Part of a small language model's weights.
Size: 12 layers, width 192, 6 heads of 32 (1 for keys and values), MLP 384 SwiGLU, vocabulary 4096, 5.27M parameters.
MLP neurons of a small language model. Each row is named by its layer, matrix (gate and up: input weights; down: output weights) and neuron, and shows model dimensions 0-191. Each number is 500 + 50 x the weight over its row's rms, rounded and kept within 0 to 999. Numbers have three digits each. A neuron's up and down rows have the sign that makes its largest values positive.
Before each neuron's rows, "fires before" lists the tokens most often just after its 100 highest values on Wikipedia text that the model never trained on; "fires on" lists the tokens most often at its 100 highest values on Wikipedia text that the model never trained on. A number after a token or word is its count.

fires before: "===" 26, "==" 10, "-" 10, "=" 8, "|" 5
fires on: "\n" 91
L5.gate78:497531551592488584520508427563529475498541423498511468477457489511554500541484471499505487528533521509486448503351560512509447522476479470557461466495505479461478451409529508526507426505510541673486490502524452508541474460549496489527416443549510559450492443444515533449525541600535444512543524541492522558408513476493562424485507458473538470481542412398457540476546510586475527417432500567534440467584413461460582449557424385503548499562452546513465422482519504613456447523522453423538549524549538474455447490607444505598574543453470476525468565525419515506369556473560572575
L5.up78:515514454491484613491544478485503526419451499473418481488529504506417459378544500470458448535459492435411548477465510531489485464460429503464447580480599366412613510514502451543512541500515470453527458515522517587495483465454503520594519506421612603498380538487397591475501520404523447520477529473499466498498503519446489454549387433407548454568473496469511470469484525507506530478447549552449419529542406556445499495552532512559536477460452486475476511536490480440405522359530483513502557502538378483479522529496516428537462505507525475491445437565473513492494425396521604562
L5.down78:520493528478571534526535476497527522440509605459526423430496513505515413443538495438587384485511547419516471571558357522545477536513413482451509524456509473500536468516461545485489438450500428474487475533461425489588490437500496548526478387519627471469439511523520482557476516489516475501485447422559503482558456576505417551546541487413545581538478476534534411438563526491546512576488501568513526441515400421472572417417572535583552478501427534453482501466563492482509502543606585512451505492575496491470502475474573448471427521390483468592490382565490528470417457545533461523

fires before: "\n" 33, " The" 14, " He" 5
fires on: "." 91
L2.gate339:507587540570506422527507461508542501501575489488501427558402471501518560507543491553464563522517548479539488504577542459501466484439509451513466457413382470483474539455555506525578518465536483477641548422523522519490592484515506500478459514572509521513581479463612470498357457541525560576481501508427493557512508603572511551485516404579430469507521442523428446513448466470611502546488671502481523491519491488484504533601513514527460518584456432508467505505577533489430547612545524359454486553560440521516458535466483475548432489531416521448530543428568496468552476443495485487
L2.up339:462574499465497534438510461411448558509456521480548424476561443590463568559447518435557469506526509505458505453507544495520430505527450490544465554479492499547486528523474400467533390474571511545509554530534545527548384516532514462448407504455528461532477411505549517528492554493501494480527501447550554462464553488447502406473475520453579358556489428618546498534473595448500457487577529573500456516522473519519531598466499617525577566476469564488682481449535522573510454468461575511438508533484479585532505481453473507496387446563415566606471506509554540464532458560546535541
L2.down339:423506441541425560404620472493496543545490487488628435506467526436501550445523465447520466438484549452546501429483499448527521468449453572460572488479481564494504462483541532440476566456479470523514522472449544477521567500403651457575575560520540457477510570442487495442419456527444546485470484516511478494527463563537356652493529491451506502570577527537497412440447510617545419468484558576485566482544547465536437573542405432527454500540457496436509594466462492489501476493549479440527535514543480444535554463488401530418507490533479513470477417520484506466612524465478457503

fires before: "===" 26, "=" 20, "|" 6, "-" 6, "==" 5
fires on: "\n" 100
L5.gate304:534418558461399425482539456508529550432543469428453500459424528471481484512554430455514509514591579476448452513468590500463537487487499481573510547458545551475543550450520579472463541621517546575476547512495463477409410577552478551400477478502417453488483575511373506514508524527541379554554563615465377522429509490474529504501543490455402492586458559509394546507484552396539478530516492529557534482549482598471528576547540515503485464480547584482539470439490535548536530423468415414429442515482457552478474519485481492501440520467529530456523443459538458448541521421514556446
L5.up304:492533441589586587463534491489489510565498541442416492500449435579540469505509454568449599376547472523600401529468442538536506563460519508482517474552571447538476490482484440518593495488506491533465485531436473514579545445562457489461467480412497477485500464474505504471503492530512536384464429462594489598460520443515458575505456544400471599461551414423567565481560467577493544492485451569520381427465558450559407440527445485535520490508465471537483622564468576480515557541459520592458490503481481551487528398454563461504444511569461433506487468492498469442472489552465548415
L5.down304:493528503506401446496530605479532574534471448384530533553550441510436555430455501503435501472568550515528501536474437554443573499566550466507478535451519533424536485449598563529499493513551461469534500398531507550481462450555499554474570539548489403562413551493547595650544528491483473588545490566519527497488512518455586432475526550513541443527524441491420540431526546550580540421492474441486493406568633464514510476498448458483510447523472490485486488423378590460607469529466508435447550473450443544522398525476576466432429505462570528504514462502536425528485509507524528456

fires before: "\n" 100
fires on: "==" 57, "===" 32, " ==" 7
L4.gate221:530505467427508461476462531453555523563500421466542557514573640481541484469439480577552444480571470562520538473527533509450628477494555535528482593514540457441424452450511374485550537579511569465572555453479523555521434487453528524473504571456542457550455537481478441513512545536480402499521491513429582479451509523456571478467481474536483573597473571439444464513498508437547488502505613425466500443507449480434545535512453460499488448454469411539583503502490562462496529453434488477541528506445523665489506530543527532454489460416370542550551425556539581458513544494577401522
L4.up221:455508456451498521545404567404499437497509456549434490468503526478456492542513513474609508411523501585463547384461440456456507448433565451478495546508556497474516471495508437478535614542411519425613488464550517534464442419431399409460408591485513535545429426438550504511500494550534494457528422486501574476485418485571586487486563491471578502497447525528463482517541546413596559427545526468470511619538489523503486520410399474474626493498478533495509447474498490535581525516552516530511498412506528631469518472600531492445496464488463518461501487566456496477566421508490454489
L4.down221:471511585480556525570497624476434469460486433538580482571433496515406509456451507507469523487508376491448584496521543464494485549427555545471498446464466601552497393493599482432540513487488479464553544565510558464463582455466453428515434543490564454450476516497523410577461385529597495614535440542508461541456546448544570402440532535449423553516481555384497437462548436495536550524521443483449599509500502380466490585523463454446511486571522496430563512454429535476499477486508521473421528493437456535520474522529500392459462484491450457561501462493490492472533456502418549483

fires before: "===" 37, "=" 14, "-" 7, "|" 6, "==" 5, "L" 4
fires on: "\n" 100
L4.gate149:579499492546482520464598428540504518479572534425468489398578420558455521432538465487448383489572599457504435516390380479467479460472565485573412500460529556423514554567446572491527477539510471561418436519443436493442480539515450537487547465483499511428441564556472578530436520496519454556514571565449386488498566493509536528536473545489478526466524514465451558408513516480477462441382506603507444407515544512446521488520543428537474506470475519519505505505487562496402433467486453420576478485513467503485447529473461458495450601461453457544499503610498537537417556410506448533
L4.up149:502591450549492621475496559507528472494550526454417494468594512509468480507557399489554528424542484480583423477532577478549574464459520659473549537492544514476563462483509389509405559412446518570500493457515497482515385539450531459536556524519519615510505453479420524483598472498539430505497527557420507485464599494436408459507451538563411440512579531386497532403515563507516503494478553597491385439532475454450445513473480407520535519476496505468534514504458550544477456544457490523496533542493475573444436441522535493509446435518459412489475502504503508387456493519432488522
L4.down149:512403586506488476504582394524504511486480528491463494478503440585522474482468464472468327501650656418480429507455417493410510466501532478510391507472481448374510573505464593516472479518510463496415530498514453545518465535501431564535554443503461479511527572550519594494498505469535416612486523541473469492433569636510457565546487478525501481531545466555462525448464471475551516565463521512454541471529519524417528462566593494556592508446469529559428471429496533507441452523515503420574475494519496521513477513464474512511455508492463517440496404552473500524501596463601476497

fires before: "\n" 36, "-" 8, "ately" 4, "ount" 4
fires on: "\n" 45, "medi" 6, "ly" 6, "-st" 5, "g" 5, "K" 5
L2.gate146:492543459562431463505500490461533580506437420442442489480455572542465467398538567428495554448418511526531548486460477427455443576447458556558520539510598573452476553521617429416538570535470578519546585538473473520451454443556475527570428460476447498499416495455445486573443452519490496458493593497541468498454412515481518504492495529441563525613418495472509561469512509482558441492440505581542491546604443491535573479391530445554499492534475534496439553450473561535485550556508447556503527546400455466419611479525468473514547480510557571412523414438520494433555507447519554457
L2.up146:406596458582501533495498522539509538488532482507432447489421460515490518327529457461529514555460467448454585496526476469535495469481519498405540412450496506484458472477548578471530567481483531483543548552505478502435532467552417585500536566478480491471434502445460500502517390540463486509568524580533491484421451427434468595515445374481546488440534536481492478479519436415551474520526429522565506466554541483534624554453530545502387403555555506467403551461554559567465463542509451522477542523343466557440455420557521561526446538490503555483547452492492479479482532514523387463
L2.down146:507543578492458496474451465518593530489445540479442446524473532520557527430470559526555481447654502546504466511457534574478490385487452561489468491450495498505530559511522530464511537537543500546406565456496534518448476500466585498554478581569550497552441452491465496604510474500619464524475596484576445560478487510514434391502424553511438405504478568463394529482522519442529483402511532459409487431526604437488470574579479535461426419516481468433470611552504550491511529601500472536534465522414494523474635434447497487452561560459525425510495449481459457478453536428468464511

fires before: "\n" 34, " The" 14, " In" 8, " He" 6, " She" 4
fires on: "4." 15, "1." 15, "9." 13, "." 10, "8." 7, "3." 7
L4.gate254:553466480462503505535418590430635484445478448473544458571523482413580513487453499484540455593599508514500520488536453601486447488503488492467563474409542487461470445522493464546527498487522478442517508478556555450465556447449499396476502465537554525438538513470544369463439550587472551530436456585445548465494505611550534474500491561545451488470497519462432357508507520445575487442484502470423498450462511469515470529426445470603551480542407514512528466347562510522583470457446531522484535411523466498468592552435486492443387464469480513436569492473447585514538498482511450485
L4.up254:406656548425496540434458536495564482581443468463568459523538494476503501481506466531573524527545510596447474495499487534480480424518482537533537554477431546431418519539530436510508508508514434543487569494535488502415449352466471379480498489499609527544506406486654486527407525559460481452535478543541476528431461519513585450446469539444453488553564444454438462503460442415524468492541488487493494479433491518551588527506466480543503450538499432451555484400541511539597449495445499538491530525466554524567522530502468425396474525445428534484504493484482630453525492625527544542
L4.down254:516504553533534489451580507442481487505571474490506449525430565506453467477458517413488595442420572488552488491487516457508495560524418556433512439346500509481529458510536554452536568481499439417498511460458559452488420392509603408505532512497609568546554516523463549543439496539589579481514529568490576548444478496569413596526543589420463503505529499498428461437454475461541507451475545508460490541444590435532547513430417523508482462529450459400492597388547522562458504479524487426490516474428516537537533480491428468454508470512471526518499418520485533525635453569541569531

fires before: "\n" 99
fires on: " ==" 39, "==" 28, "s==" 10, "==History==" 9, " career==" 6
L4.gate127:583562546383456490482507536455591572577487560467501481529523473459412552505546488468554404523477457459459518521575428515486502513437459548510497468447419453448451492540520466433417522482557472494601433434561624494489469487412594517480495529514474505451516530520454503513503452543517626522482478502516484501570413489441529440550534467462515523559516568476509436484448571452466449462404459499580589544551541530471480545511580543455450473453441524480501536465574538519496475566495544507610535460445549558448434582568505534376520511461431557470457502446548477482379507424584432562
L4.up127:445449532474542489478403491514473463541417531574554458554430476483517461476463499478590436515525489528541442454470459527487446549359376541417515500494522524503458443457444483499487565455435485392474499464489473535500494528451465570555489520430504610626456517437549506503490475491572478480573512495469435471464488487559503481463488473439516533467431409454492523397385574403530585445447506619537445510504516472526571515521490472450448508477527405416568433541500521476485522567449492451475536497544508536448549468507482520507427415605497372436470528579436451477499454438514410537
L4.down127:424483496587602509544425501432558522522501490467569414510461549552437459520525579499536425453506414493471490434457546506504469443537442494480408490418486428536470567488446492440476522548532534439545487547387637430417533509501617519565480507505510529562511543481394517497465511564549424524528382537491469460455527441496596482511475519468450473501440448453493437472407532451442516462524511500485420483509441554444477514390543413479515551406374514456528474479485472519439510523485480488496510406371480492600503484504517466468509395470491465501541455470418445424441467493499545508

fires before: "\n" 65, " |" 7
fires on: " ==" 38, "==" 18, "en" 10, "in" 9, "ography==" 6
L2.gate205:448458532445487541498493493471550470548439498520506620486496505513507510499514512561591509473509457447562543508590514465473619528572462634501373499514499525577418415492493463493444582445406448473466429484418567426468514428556486513423466440506500400559476482442464459533486426518486445496496541508468507518581463550428569460454452530499546506478529510536470553449493582361497466468461532512493403485495488527471397576455518504474553459512515553503547483467535551479568576524453438409501522428437564502535433468470414514553451550388499450508517405409438486500526564568454455512
L2.up205:480499498424492511492559560463557467496382517424453491554592481573490512542518434448443533538590452542437476466547508516397514565423523498526469541471446511488510488471471512519545462452493547563518508506525542530481526482478531492515337543493431501527508488443558517524486474525496537459448567412497608428431374478511498453495463510544501406389679529532495517585483584482458517542526442472479618471477449437531464498435478604575507571484433451458538482494512459513600553490528593492468484531551519504481491493578539354503545415553442545504556479490465473461486517426488514484
L2.down205:484466547586565538438444557527505545501438531541452482534557431475581465463551510577474505498411499522488475562509510508414477481422475445451597514494475569351549414498549485508479491500549580458525475543466430452448364403583389567514461592540452436484476518485501523514491489448550473506544443426512513533533526473558524479550553484534509441521606488476514555596524400524558517491538457475511564520550472462474547497589508477531433528484498489573515456491511514618477544487488535497509502533412459392482564381553393514435516525551457457540538445560496517456512388438433518470

fires before: "\n" 53, " ==" 8, " in" 7, "==" 7, ":" 4, " and" 4
fires on: "|---|---|---|---|" 12, " life" 11, "|---|---|---|" 9, "|---|---|---|---|---|---|" 8, "|---|---|---|---|---|" 7, "==History==" 6
L2.gate88:523466393570520415451407578487410505550428494562527460482507486524488441402475510478515444494564491545411533447598539412517495453495540463517439526444441475435456444448561510476529438471414561481563582614521451536517438524508466558562508528540497514561567602450502484502461461645481666520374574468476580432477416474518504431495571517556503457456543471439473444485435515483496538531468468553470523503564547487496524488467436516500501507558505407429505539460544547555542500547544547567528499533419498449584584493503443449511545526525445531491490571441533521504456530531502540473
L2.up88:472409556519333400589605442558449488565511408540520467519516462452584554489453476540523510501589440401403426480508592480497438485462443506599478490436499502439484410510515497408589560452487528533567439524468504498553500450535523567433539523424485518493520511430459504587507438568521435501461549494558442437471412464530459511491529517545451540535452537501524466503492460466415472521485466508498516453458515516544509518438547424435499422457507479463438451504485460543569494479566458617500514409467577487467496565580480537443538465438438598471485448453502461542508493462519387486
L2.down88:506373517503531413474390451491520516569460519536534534469496430502489524487488402557511495500488503506466420519478486438430484473540529520493502490445471585402498435438557476405535508511477550538621486531509509495512522561536405590443453600521499472493421557506457463597403438599479529422431569525422520492486478481469520483503574485443559471492459550480545525424488598562537527523503555496491490455487486447479392570436508551469606624567516452479471522530533444594543521514449547573587543567455538496541484419508475447454546500516417464417454484433566486484406545495479477460

fires before: "\n" 100
fires on: "==" 57, " ==" 23, "===" 18
L5.gate169:562502495493433466560513562507522532535528503523527528484492453469525496609519593521524544463429471541451545507492440494462511503466558497540540518555381470492430519489568551443546516523428533397524490461516518572510551501503586502500490474432552533533482541463481557513492478487547389532571408598434615455459483516511505434452503471556578420578527538459506396494563498364409583579515447494392522515466555495494511573535454535460552549531528464479569589542522611478395456538540492470470514474551504493528558398494432447449465476531440443449415503468556522463531501490461351517
L5.up169:475516515485531514506470484503462520526416474568502487466475480442476533468459445415542574523517595527439633522514470524471509465557564538443528496491497449501361495530562514426625476481466563479527509513498449458467570573513520464455487584492462429438501599452565485534490466496577400607506520511441508513463537433518466446372491465508472435532486556460575469540530428473523579476467516574517493479560477531544473545552371451443589514485499448449492541530553495570526514462551424511454533545483512462576572471529538379475427455429385538553510436398573490545499492427548567532
L5.down169:557513566497485461454492561546493475474379484461453556542534500471517554356437501553491565481464412467528552466534561439500495483604480559501466471533594560557503509383525516545495469544550425432525540482489526433511560403366515482443443467449514523441504445544434513430478444381415541533522471534502468504424601549465472479565559542427459524514552487476440542531450492545485519551505536473482519493577469465544494503563526558499535388511567501520508448380467498460502462533463563479559541450437518501408458574556513525516489483416605515450531499560464442478590485555415582487

fires before: "\n" 91
fires on: "\n" 83, " |" 11, "==History==" 4
L5.gate23:490540513537562526470399571523513519508583570526502488490500488550555531491443428486645502421440538522550496526615458599455512451470451590471418443484475548477479471508501454468567457454506506508573479516596575554463500496439502473492507566474606466475534554497535396470453534494511511440460514507540570392451508400506481519583471487528550490459524527398496336539448485454527526546492564448519493407558514453540502461481494405571562406516549452440518563561534496520403576473502588448466521523423537526483544491504508487438477482476506471458421485573515435494522405438453435452
L5.up23:501510493541507533474404598496541496587540485494444404511552517468540561532470492480604486487547473493519557485557487558523451516398456596509475560444495518394458454469567384571548514403569530544481487417471579542537490495419513392512515578525618472485470552464514412479414535543475516480468449457456601363465452450444487492462437527556505447479516522515531388539499507452592529538465559443542518436513496430532493437472486392552517388475538505484484558453512490573455545485436555503493453503400512555501504487487481464506468452490503501513550496635457476557543484556509491427
L5.down23:597505524470490516545474480433442522501520521506477449518439559531493570432514480514514505477448465421502532571561461576487412525515541526445467521423415463568494401476558550509529554399462493452536552461540504550466576553514518426552461564555580464517445600503452429484399441539549434481378422554501456462449510493571465493485523483548493560466535461454522451550425552378484468515526491479417504448520512520484467562492482403496525456491512463540495620468499493554518508497541489467381533482449475571451442504356528570383559486446440565593548443503530442533557503521571525559

fires before: "\n" 41, "ed" 9, " |" 8, " round" 4
fires on: "|---|---|---|---|" 13, " present" 11, " Notes" 8, "|---|---|---|---|---|---|" 8, "|---|---|---|" 8, "|---|---|---|---|---|" 7
L2.gate333:499444512548434455500542550503450408423598480590474490533522523585510525385437419542501520534483527453431475542566499566554503513423548439492458440466453535535523485459609576528499524442489398537542514538489516442438570439510382445591494508532466514552454545474500491597492505576504444510521453524470516434465508621519520486574526447532359451504481534425519488491512500498519538553508431509563465448480554467417495453521502505609531499521555454471368540595494514470421406515538462550568568538503515469502541403431477461607441548518435551509524553504517511480530516437525446542
L2.up333:492540500483483481470534496485475565450563464616452490474546491579404559523555423445545528487485517496463529504508453568563633536536517551490502507598422567487467566382495551501467478536447450517590489482399551491477565537386494526595587475485561499485535560458515453461474476467515428459445399574422475514467588562507568480518527472566460474432444486473429425548540511507510510473453525469562415585501520578485512436395518597503530468542506407554433397553466526458519508427563589542523479528497539492528494455462503428469499508503463487494512542595484382482437466515495484422
L2.down333:372572492482528509474500511491506503549495527521513493478468614589456575463482487482520497505528500535441533500547555575487511470475634555483439447475462495613453401429469555479419460470513570448575473537436532513548514460444453443556565539552497507480482541462506345423494483434511420478495419485453473534539580532591519566503548571560470514523478514450544385450543560424615613564427520477533531505495508510525536446551492586477462516500552489512485490531469636531453502448595545500509475478456540438545434478533501406470432539455411542489538492423451491446447517503554496519

fires before: "\n" 81, " in" 4
fires on: "==" 61, " ==" 20, "ists" 7, "ies" 7
L2.gate107:487500486472466507521531532382477446529376565491467452447572460517419440598538528529531585482544555570534484439570409499463588576559554583482476560544501521537513489386513454486514539467478535504512505464485446584560441469562563321489510464477536523514526499531549505559458586512551478446497533420500560544472483479508574538482426482497448502531460491460452479552429483401506448439588490555453503520425508526459552506487504555571517502538504578622518464502473591573526503457451423509592535487491603509436491500446462417485431497511578525532446506497543598491581505485546507571
L2.up107:599519539454462471531471551576542511462541526501552440571503613459502533497506415485464431457405513529564440458593523507431453438508444510413614452528576573473571522618417460454489490519463607535497571489469486592451505456534475478530472477505467474425486474603478466538378546495498521476474530481554434474449545512515504479503576479556556569387570506445539384519492528450476475477539621491537540530561576422541433528555499441542519484464397528533504544428507624502492539500454489517495527491431520405466425450496540500434478437501406462460509467465493520497482511507459490546
L2.down107:463485527418527562602521523356495470564545452582509534478547509502475464509458471464570581509522492432521540415443543623504429430472466444594497546504489450444475530467553555513439422469499370499443462533518451487502455477467496477602613484557498468570494482466410513530625432561581489545512484483459553470498449578431453530549434495442505435560577519460577521551502487504550503408438485491540573471544523513407478532477486486453575473515512469473448487552447521376474540513562449444556467614436525463487521478451462497451470489524518497533459564511466436490435420582508515536

fires before: "\n" 49, " The" 6
fires on: "\n" 31, "." 21, " |" 8, ")" 7, ")." 4, "\"" 4
L5.gate184:524542516459563453576499488558573535567509542534540435519495526457520525565485493434524473497471622461492496518539426529503545461453487584546517548418463436396436521505556539495514493461528547438501447461496555496522467544425546407569486484515508488539530508485598531517492552599482458549513443602434547480526585514461462498532427451437535517467473483461508551461467547519544563516493476595535428465501448436566485521469456424514562509484608441522534461457496349442539569405518526466393443477499533540393535557490466513573439397566472420564558511392532583455415580518497493499
L5.up184:499563465491480505480432534525568467503552547473635396537411576515502512509578484450515453555564567435472437465566481522434398381568458500550565531402488537431398454391579599438481468490560511494430442458545542508511503506441592435551494505471520413477586456506566545555529520642495494556472521517472501464525528548468473517485386485465486568500541449501530464476411540497498531485509518506520461512508454462462521554468462490474511539494549467435479508506532396404545561440550492586398536477522532511514443543481482425557466459579449494589583475455516530449451527549505476483
L5.down184:517479594432469432531496528458544586522537509541550453518470442480497541585462486455533413478515572459444433556533427532567450499497424529584567573434405445417464539442496559425498488506485486492491470455488572427506539512434530421512477487530538483570530433529467564611584513618505453481524432466436496461469486540430423607469510492472507482457449543483463490502423507510529640438488492559501491418492510426513528520508456463472535618521497455509495526538495383420486540472460544456435452515364482522508551549454453558550446543535410469558547499432505498442435567450502429538

fires before: "\n" 84
fires on: " |" 48, "===" 41, " ===" 5
L5.gate53:478532542444554522510424500457562490602510544411471493595531584530411505500524439494577415462545466567544457527521497554447468560460496563485438571492441541373426483479493422593531421481597532534511455478515529501500479491483553569419496561474536479553526493526547442443543456541509522510527520519469575521458540446478538497487455491552462589474554542439523460581551496438514593424467567400593485531508560490521475608459429459489476473527469518473546485546460434501420433575509523448433586589481547620455564520505436490549511546430457409511484445570468488567483514540599464468
L5.up53:447568560514481421506443543494445471492577567492479526521485450537469475459427472553538453460452471577497554577545452491424536500447500487448433525503492526513463474432542466578476481561539511545529528473459479559486427448462483421483483568533546433489437557381576337484416453519556436453435515483481478425484439590489456481486422565469402509529478551471516446552454539365570557531534525414431401391394501541504585484438495510457512555448444471500526537442456548487521569475499580493458481515441458549510521458542517489418463459489503485560494529513570470457497471621515474407
L5.down53:509463586433549541507489536455456477495526554496530507535415490506492575514490508462480436512486364406534485525606558550471466462444518591504501468505471561577453411499596449513519595493518507483477562477546538608534525480430521478525525525550630379487382498553555511487381488505590454564496497421490541507515389476497569417462503549425529565528466497427439451478471464443436560513597442498479483508545498479396433549456496523519496525554521489448449531447473518498556447530525443490378485404471495534582547519433484477498464472414458511505554471464564513437544482511443572481

fires before: "\n" 65, "==C" 4
fires on: "\n" 76, "." 5, "s." 4
L6.gate274:423567485512598476479407495543501398501441494473504472516514474484503548447482510475505483541534524467541551504574527466545448517436584510504438476442400437437417467422448499486477590484571515544575517459519521540527408452506435532575471514539553534485556552466604487482451440536487512493476512549520539514511530491504436539500508381528506498539576431483554474598436516487440555419546515487568518527593455541552454554442547488474530450532385419524540605486555428534445465549491410503452423466485527553491463433477421451398482481437494474406502467369463473606627495488473505495
L6.up274:439461480443498465473444529452574389466492473549560504489543461594565514501435606485540495492580573554482516496479485535474503482519461408536411462422448584535514492387448432563490597538489485536548532527456505530352468524474420535507429422415519504436520485468578525472620387599528529528546495474497540564567444454494469554485487389496550526497558535461496557515573429547537544499484516430431456544489473579390536489500470503562551510526519553583512520537572491544557553582495526398491555479508507537530480503447383491530461498518454614462478511496496497447530511446508488530
L6.down274:375443485497537407549460506496411422463510473522539533469426496475500574423431582507461522561496466498606524507497478543513549610538504520440527412531559552516419445562511524509541453529528463490509472452527532610509451498536480479477453511547552504538488476449475502440471411488583510531552419548465535593491552396428443480464502460446575636510450434484485495403556535478545577463523536411469558510509598474554548491546459520527496493602560515428506511396540468467507470487524487446490452386428539512470560478513447421514425529515590601546430532520444511558511506486434456536

fires before: "===" 32, "==" 12, "The" 9, "|" 7, "==D" 5
fires on: "\n" 100
L6.gate260:493518522445453550543553446512481443533497491418426468500524446527490396493528478450417459491565611418512460488452508466490507561563558486512532490431549507441456533510499495476436491581564436556467512481574437525494468560502531600487584374555476489479525551498559572542518430510504472533502533535524473481519504509384500520571474548492556534591456522493501475455564534605506525519448500647445488379593521444484533475556492431512528444514439439478443493350474477545497489446466437500580478519566417534457416536459470423549355553517460504446541522512436498429546542458553492475
L6.up260:410493465409568570430444506498501538505549482406472443511559442457548517507514491524525557497502492520515481485534563464442592499564468541452541515451543447450459521462467389426397449480496507506491527440522509493487402590411527455586530546397527434549462473493453573503528469539535439462506509578449476488515461360409564533570490489380508529541468458440432564531502546518537578506523503633463526455616434444481510496550461340418459496460457521442540470397516459530529495506495580498520511491454501576499447421592515512477474560481451487536559518537453469491467508466476525456
L6.down260:463404540456535552503572487502487440430515457411424392515495449538494540448497449430470452545487628457565454489496551536332528547538583430572553526432492441485484506483529542466486557564498459456483531451507482545502489515476450572579484455479496494539485492516540607508551486450525409548541451539444496539509496598514522685607448444381564516472483467478464582455478534494525525456448514556489546471532469460470579520494536403462568491487397469504475543459520519507538566455520527521522545481472523566456397439462504570512438504512521470505553400528464497455535553490567439501

fires before: " as" 20, "==" 11, "In" 9, "The" 8, "===" 6, "F" 5
fires on: "\n" 70, " such" 23
L4.gate138:437469388545509524479549461586535523422475433481585578479494500593483645496528553443409522504491477374486517492558478522475525570522479397564488439432468449466475551509511452422520438573466458537480501444510498555524461497445456514510495510543410477531493439553542549479568471637522526439421492436481522463589522475519463518508509539433452526466501522487611470431483501447420584493546467488562486508441486509472572449552526530466527469447540379520467528432466486476538522600614440511578590469520438504559420451476424520475467544410524545485533493449426468531456463496452532567
L4.up138:470573464462563419530515499470488525558587458490545386400500557530548519481512526441529383518518499461538532443472542484424455351545559530442491500541486502494491478498515466486485461601434521501444492531503450528521448498473486535576532463493527474474545500506498446573520491496589476543485480459411452436487479556440427491529409457501416546475528405507455518471471529558585421502490608552526400475468406534532529474506435524481505545559466342401449510489483479495415450431462426404454458518364491509491419505424493532533442540468487544544612505472492466474528555431567504517
L4.down138:478576439482580413540549473449478520542608504568485420508591474523490427441464483516585461514514557473501476448492519490477544421523533499475551509518498448462552425462420486481503462474409539522429441508469444462496498480477553476557514490565508494423464527516509482459471504597505461573571558515517516451569477586463506549462419480560526645496444522426480496521509503563670482457469590465565404486525479556560550510536493462511482464558436496445434554515557475490361543508465519423460378468478537474370476522512511586456437575503506512533506423546490518436543571469590511529

fires before: "\n" 35, " He" 13, " The" 11, " It" 11, " In" 4
fires on: "." 88, "s." 6
L4.gate172:468504465506493505652521500479489456429436513478482474590451487481500521545441505502464634501533444544562462381488546441537485454506466465544584484536459471516445466458601561513507610543505462529471456410468515560453578484488455451475484479499473447584533475482526439503430530435542547443496524497413576512533433477517444542559316538463525392557581491491476492522461507481580532434510594577497523523478534472486463428502514456551608403530508565477503479403589537543517551590472533561430554525470538509490564503527505513461458510485508596468514485422499430524541419561521524462
L4.up172:426597542469501396467436464523517417517538496467526450458498475447415504537438437557539485529514551512571541435469498479440449567555515439511529497417481496475472643495475440458495479544527382449537600507553469594499529527458517488410417468515547582506557482540531552473485534550543511445437512550487509577486450427482512493531485530334507545437512448466512506568419412462565538502642457578501459468548528564545563483516475485475546475551491452519507559422512510634555435425553463515448542418478511481516527550540468475474424548479414540537499498511558475455446487566532523563
L4.down172:532496564617384582447520514550502484410531515536559371533501571493563608470477485444484542512502466467442524490504511505560491554419397543507521497465557545546484467460520467504461548414465476474452560523443528518489557505468626459527432534461550562530538509489465431501461529540496452484430518569483527530548550590514478649472490487565554575631530561507457443438514459571538423550491533469514551598415583492552487489446492453498463448515433559424576574423471450516501507476493533395504504535548528584492521535470510473486484504498439593543459437515474513495620539523478448491

fires before: "\n" 30, " He" 8, " The" 5, " In" 5, " M" 4
fires on: "." 49, "s." 13, "ed." 10, "es." 5
L5.gate370:463457462592510525456521558511539570421514508426497381614483502456435539386436488509426529497543534493571562499436514502618568484472437502527565432481527512524495468427500580418529532503570398552470558515531538477499583505399538435474525514568442456516484519507546516558479516485444534496499448484499606590553480592495483589502468537487478501523460511504447497400477473433498479604516593563380496549509559482537518493468492497532553544536427508441548546372503501511589427532533545461496553474513512503530517525504522489578460535503446576503468448501439478505609486614553535593
L5.up370:449483511422532449437512495394510467428518506552486518466478482550467526506465532578440477454505524546461612541450570514464449481550478501604493483423520561453522598443544469505487570458663541456522562537544528483473443517461481406510420479433537404527472461513527568635486514588503448482480534516497508451483505529526452473403469605403505459491494446487476411531455503545524544595546461454487430584407561489539502503401481488512570556528509474464506628451507425534590421544477458545493557512556545527551520461559407502556505496531432581549488455524524496468424460511486531536
L5.down370:428506470607515523441638511426410524438472461528408465531469536551473609525533470458476546507500522469538520466517504537559548579512356464486513532420480599520514515501503492469473540444515579489535500577413571412456461429506666458409407546412463510539527484465486524496586510515527520460540580485409504601497471487467363608524490508512510516564565496449521466504501475475502522508527532441526443540467592470543502524495568392410511432526474530461431606526481461516426484502451505450464540555520521533515479520521476465451562453496460596535462522538507519493531487515450519545